config = dict(
    n_layer=13,
    n_head=2,
    head_dim=128,
    norm_place='pre',
    norm_eps=1e-05,
    attn_scale=0.0884,
    init_std_qkv=0.04,
    lr=0.00235,
    beta2=0.95,
    weight_decay=0.085,
    lr_head=0.0104,
    decay_fraction=0.675,
    seq_len=256,
    dataset='wikipedia_en',
)
MLP neurons of a small language model. Each row is named by its layer, matrix (down: output weights) and neuron, and shows model dimensions 128-255. Each number is 128 + 24 x the weight over its row's rms, rounded and kept within 0 to 255. Numbers have three digits each. A neuron's up and down rows have the sign that makes its largest values positive.
A block is one neuron, or neurons of one layer that tend to fire together. Before each block is what it responds to, as a language model described it from the Wikipedia text at the highest values.

Responds to: Mostly the indefinite articles a and an (strongest on an) before a noun phrase in prose, as in an earthquake, a rebranding, an autopsy; weakly mid-word fragments such as ul, lo and French L'.
L6.down324:133094136156131138125130152149094114107127142125112116097183049127119120158114115105129125150085144141144113130118148097161126115092097113158091141141112120150129113126129135101155117108124089078111143109140133125169155134082125117166109141123138166113155150132097130160126079163153120185150145097139091134162156103109147139154117223115136140109125088138126123112116124107176149122148
L6.down389:127104149114149122108088092131103138095099072095119120087132175086132103098074124129147115102080141094114109126192135107188127113134138166173152162136137147140116141155113142165135118137118117101124132146104175135159143127085131113092161121124127153176104132138114153122115161117080159118151145084135129079155137126144145109166147153136118122103150128124170108130142109173127139159151
L6.down399:177156156115131126150179081162149148114140115146134145125116114100117156127149140117123135107160115111102093105163133117157149145150159168140055138132088163140154119142129132149128139151142135130161173148128146135134146064101171128123135143126129151170133135093096156077103137116125143149121151155133136132132127147120092128102127189075089141116086123158152118138115148108155133158137
L6.down486:145167131102166100126108108109162103128127150138125110143182140127103128183131138133135163096161107095148124131087147129131127085097083122158168128151130132137156136127158157105159092142129118136104115159138158124156148130099149158099147151138106147124133119127101160134129086083093142120112089112085099113126101119135115148116140195123136114154109124128134170139120163121108146139085

Responds to: Final subword pieces that complete a split noun just before a comma, period, or line break, as in resul-ts, insec-ts, territ-ory.
L6.down235:101127123107180132114138086095139146148187113130156139124111150125118096147143111131156119128112150133116126120122167113085156155127110124109166158110121099156141129128143132142140084132150164116118150131062127111109094118129121133146114121121106165120122104144196174132118142124131143119115129161122139120124123132151133109111127250107110145115097093142104074127127098186106159121126
L6.down325:131125167098133118118160116164184069099202159159150118140145089128125121106156102138166110113108151124111124092104132137100112120100153118135170141159117099129150124123128128090151160113183142155125172136140126142116103134111096123144113104136126166109129121155145158141113097069110117120122156137147105116110080101107148117173130153101094148135139126119101163114155101117137149094167
L6.down353:108162166104141143119153147149115161102147119156107085117115125113109097152161081141133132128114158140120131111154106139114114156128133079103146176121173129098095111140129130122129151113162138123155111133105132116145113133100137141118163131129148138116137064117126126178153167125106126135127142144114118126124110120112150069132147255125150151130080161123094105136132141105113158121126
L6.down403:109084096127141072128132143100097130150142129131142133155124097119137090102131115141133156132108130118137125088136137113147105156117119067166140100149165110111161102085151135108148162111148135112160123094144146165139099126137106096165142148143122163158099129128111142141123139118139129123108133141122118097132119139124151181138107174143151162114093110126147131071148125138129099119118

Responds to: Final pieces of words ending short headings or list/table headers, mainly "statis-tics" in "Career statistics", plus heading = marks and table separator rows.
L9.down91:137108176129130181180107150087142121133121114142113129139116153075122099157116063138115152105118126123137134148133153121158060142142103067154102131069159135099139166155129154143128121108149163117101119155090157131132137085133110124150121097156133116099111123125147147143163145129120114116121146141118133138148195110140135133106078091153116120089134123118125132124137105104093125100157
L9.down222:168095075121152110153149140148126153133147164130125068121131102136162101110112119136108122150134080119107153110125142130104200086149113140148135159088103172120123102180120134131113103098142131104119114104137123133135121130126135138164113135127104092153128113109134104103176114116133117163099103121129131123139121145119168137100154165123144146112183138127145129145130123149123157157116
L9.down345:089133126113138142177119129124125152194124093118102162119109135155169114111164134116146152143101129102109151124084128144110153136127112158124104147138125097110136122141152121112150165106151119093136159080091150168135114161126145114141119123152117144152127134134115143115152125116107122109123117182139150141126169149165140158116129071107110161091078168086122121108131094093137123145108
L9.down377:132186050104164124140163128138135133138114149158133084101109157145115136112091138120131144086111123097141107140144205127147105147179138115122081171094145120103137128141089122121142106138132142112113143098116100141096114055164093148141125132110125125086115155116119121158146108108160105139126162143123084128165184147131144110118097183111149135126081135106141134155134092123138112158141
L9.down411:103160108116100103093137137128147094125135138146102087080122148099143120138120160121119099105142140129167174139123129154161134126169141124145228139104117120120122120100113128121131081113119133125157146103146129114111153157145131106101102115143104071108108126146166144147135119128149124116161127094098097106133145142113107116127133201099112136135138134141112119151141122113147134122137
L9.down484:123107145148135135151114144134163140160142128133157135190137110144125158120144113085162063158136156122166130115093149110103149145102181111121231159097181106133159132111165066139130148158179144091106090162079135153114186129145163133134181150112123131127136106155119177124126108095158154126139149146109154120131171108156106146114103187072134123083154153131146125136103134167137126159111
L9.down494:157104130146083127114117149140147149140125107087145110160174124110098120138152149125165171112128145151148149158142133124114130134134149104078106074174166125112059108198096111125122116130106126148125143131130130116111165136129126142124119149116099121121129130124134137122174135121162130130141130106137111134130100129112154122092100065095143147189118123128133128120160160110154140156153
L9.down589:129094120125171113134137112140132104125150151078118142101130146122112063101119089156141120119139163180092133142122141123137117138123150084125128131096154143093126143148139103120136127110193130107087189132089154117064146181124136189084110117142104139106126162113154144157134096104165143094159129111151128111156111148150150101135109106127137135085121123151127140148111136123129092156099

Responds to: Word pieces completing a modifier just before its head noun, often years or season digits and self-titled, as in 2025–26 season, self-titled album, his son.
L8.down7:139095096117113099083123120128084132155105116134149145122124126133145154159161077138104105146182105136098174143111153109114127128133156107155049140133134099177133130132110089166120110141138128085182114147140094135115141125146127120126162148153124119107124147150122120124128141100144155138134169102167098091151115122084134121111119093172138091094114103189110136119155135125081123128111
L8.down624:178123172119150111122117162148112143148122133112132096116155108165149109119116086147116126065097141139135153152124097161131158140140102141142184135145052135117118123134091164111135115138149097121175130141167119105117133143122129153132122174142125108126133120157115080113148144168123111118139121135139107106121139122103144116148142255129157123169150141113129158146143144139132145117131

Responds to: Possessive apostrophes right after a noun or name (men's, George's), and closing double quotes ending a quoted title in citations or track lists.
L6.down106:086129089166146110136147147119126165115158099152133124129123147097092087067143162118115124123130169128121139158157129122106135151105166098115128144111142119121173121172110120121108107101119142129120155100112100089128109160112143148167134146122105126127106138143093154172125122153121105114118167104135138107122163118118145112122127209115131112087083112131143144120132104134123177150099
L6.down334:108103093161149111167104118129125146113145125111108099126108102100154141113154147130133164134148126090089112149127135098138166129168137137095165130091128151190086135148124126133094118165162163107102125130095102078110098129101107138122116125115154138140103147120094144134146156109158180119144130132162124126116153099136133173131158169134129089098129143127159100121133125145152131133099
L6.down418:128105071086142094181130094120138122115144101118136153124100080095126137150151125116128117140134148140133142173096150158129108163119132098100184156142177138171169164138138136126129099161118127102110133117152110149106104127118165102120115090119096119136131211152120102114114156120132189113179179100145137129134109149094105103149129149113185105115143142121158169123158161146132132098128
L6.down531:154114074102144151155142146115073145108161151100137146165115098137156119148116123096129108131114124120149162117114142162112155090131159127106109107129122104105086139117148120167126151131105133145145116132125081114127101096138128141152113110111175125118093140126144170171155088116146187145148129127132146126171108147118128145150150123146125131094070087129125123126153151137114155143128

Responds to: En dashes (sometimes "to" or hyphens) joining two numbers in year spans, seasons and scores, such as 1987–1991, 1988–89, L 105–110; weaker on scattered word-piece tokens.
L9.down197:088126105081118132132144167155086132101143081142143145111118090131116157115199141137164119148147128148088131096108124143118074145111129126124057138112112094135161119126115119131129115154130133095090142124119177152171165135117163094125083109127119154120104163118157100167160128145144157109150155125131167091135099118133087147162122107151168120144107132075130187102106133109183130135117
L9.down228:154146139118079135146110081156158073107111110105116122136141122125150177092136122118135111100144122139143125140133145129133113146162119183112090128121137138153143122163119162144114101129117137084103147138110152129156098124130118170147051129061157115106147133099103082141133133185134107120120121116096118122115119127115085084130136122110145093140127112122090101160153129105123129153138
L9.down316:118134132115131121143109123173130107130147134120140128140164139173159142120120097123137142162107129108126074137132121146130119132138141119064067135133126121103115127093133106112154122106115153094112095135096135127155125130131128139104153165115103207125167159076126129133166123090144070107142089129104139136125118134142146113087101104120131082091108078107162128143112109121094108170131
L9.down374:087152134146074135095138173176098127150135099109134144149140084110135145120093129124089128122102077157090060097163101128131125122133097127145117140148158159132150128133081124126140077148091141110105141138170125122156105126078108095110107152121153157117148119136088092161116115140098159089175106113138114089140106126113151123137147151126094119126105158123178114143156131156107141116143
L9.down446:115079140100128134162098080204124148119150087140105107138130125172151086147109135145149121164099145165162131141102121076148136085106143097150116084090150140136138113122120088155145128126111143132130132130164105140162140165106126110079120081142153144131141133135115153134133121153111123100158164110108099134141118071127137157145099131127121112104093099177158116136108115139158089112118
L9.down501:105159116121083141124146106181174093146127127081152101131134148132122162088114140106112126156123081138103109132134168129139114122103139189125123113134138135172154152122131129125125115137144138110125146135111150099124117116110099113145139103091115190077100108124094133101131130123119106115125144126139169130124104105156121108110144146128176122105106147111146114119148103095117136170131
L9.down605:131120125151145129147137120140095162128127107131142107103139109135166086130156158184126172092118140080139099096117139146107114159065107125149198130175160136112091171118165134137138132150098142141146156169157141131160082112143117137143130134158124136128123151138120111146100128145137124134136187129122131101142068147115113125130145172144135115086132119116093112194144106147080127131080
L9.down655:173127196135120112131115102118135116125125129096127147144156128157119158130090168149117143128184121140089145135104118134132117137101143113134131134111131100105108124085122150117097128168128138137121141122155102088174096113116156126156121163152106152104172114116130090148134119152117134137133139134110122130154119153080127148160143102148138146123150150093173143174130092112127156114130

Responds to: Field labels and section or table headings in Wikipedia infoboxes and tables, such as Coordinates, Country, Area, Opponent, Biography.
L8.down239:176137136155125098143120065117128100079118166154154114118116132140098154148144072142146144153144124146116105155139115150133179178198159132111226093153110093114116172159068103128118111139136125119164137155136139117108161086146094096110117139139138111109123119130152170134121127127139099159125169135101128113151067165128142165121084119134134132133131092111151146122143139113119114085093
L8.down614:150111138129132142128127114165141103096141116143168121105097124125115132132138117104150147151101111156122115137122128111134132151163120139134065125156148134159089111152131150113110111161098129149149125131116096137125162123117124097131128116064104115141127114116106089108151075120124170068107105154116146088121110131173144126106159059118126118127125153142157175109136137173161079070091

Responds to: Final token of a word that modifies an upcoming noun (articles, ordinals, adjective suffixes, score numbers), often sports bios: "an assist", "last game", "violent", "12–3 record".
L9.down32:126130138132124109119102109160163124118166123146132148111173139093088162071136162160137126125133123117117118123136151176193099141139162111097150130171073138091171121189155126117127185167155124093116122130200092107132098149088136131131153085125121102161138147100132129165105148167109119128093146131146105134156129150173105110132120122128154073124149139122145167110144146132159121104116
L9.down37:130119156140157114144162126131098167172128169142165145133135125159113153144115180094134179143145154097122184134135107108098126102124123136098079139194101152111148151129143069153099126128077120149112100124107142160166091165131142115179085117122113133115116112133116137108115138152118162111132156065112133146153093144136157128132116164114159128111127140116114129071170108104128102151125
L9.down214:098142134075123126098142153143135122121125108128123160132131083147121089135111156118091108174136113146111165094106134104128125125127115154129100134116093168085150140123155159130108122145141117143157104099130084082111136128086119102104128159132131126128152089096132117112164095165166099158111114117107131102160149142060125154127114110072144120170110123122169170083112079138138100134104
L9.down237:163165119128137138132155151157103160133129117102148159119112136111165141115146154127208123148126152125148161152139098104164093165150120124129118140129137133141138122109133110126087124129169173129201152143128120135088117109090113179143125131131139135099102136090124119065135089119114105108138185134167158151107126164097099133112150115088124115150125098151098181075116130106176117120082
L9.down289:137072147136157122133125108107160120116120116074134132142106119125116150151150120148170118163101114093117137155130135134133121121134175141163152135108128127162145081119120138126148152131156128089135086133139140081121164128137130137167157145160124145145133132159081119092146141105117108113152166108150131079161146130150121149110126140118159171078150094134135134128129124134106117098200
L9.down465:151083155173119115142127141115099163098172141102114107146171117132153115144103140160135139098105135135114126150070111139116145126106146139148109148091124093109128138157101136097150121163092118169131108130113101125157107105118164150156158168129146118120123156178158137124139132076112123111165115135156125137125143130089153091149122150131135147141165140122167174107120095125136162134165
L9.down477:147161140120124109102138136176161134133087138085124133105124127150116105126132083115149078141134121145104143119150176143107147111097111133119176125168117147108128137085114129148085163105126164120183133123160130147169143125066057144121104129100081095147146078082098136131106120138110071125082120096118137167143157141110112144163113173162138147151138118152143147104176153133131172109132
L9.down554:115117139101149128136169146152125126134121120126151138134127162132203107114097105137080109116091138120097096113125138122169165145149130112164140078103133132112134119129136131144130134126108103122090124155141121100092102106121086110100119132176145178126124164137117165176134085129099162098184140158113159122139113117153137154142126169111132132119129123149158121165163119089125176142139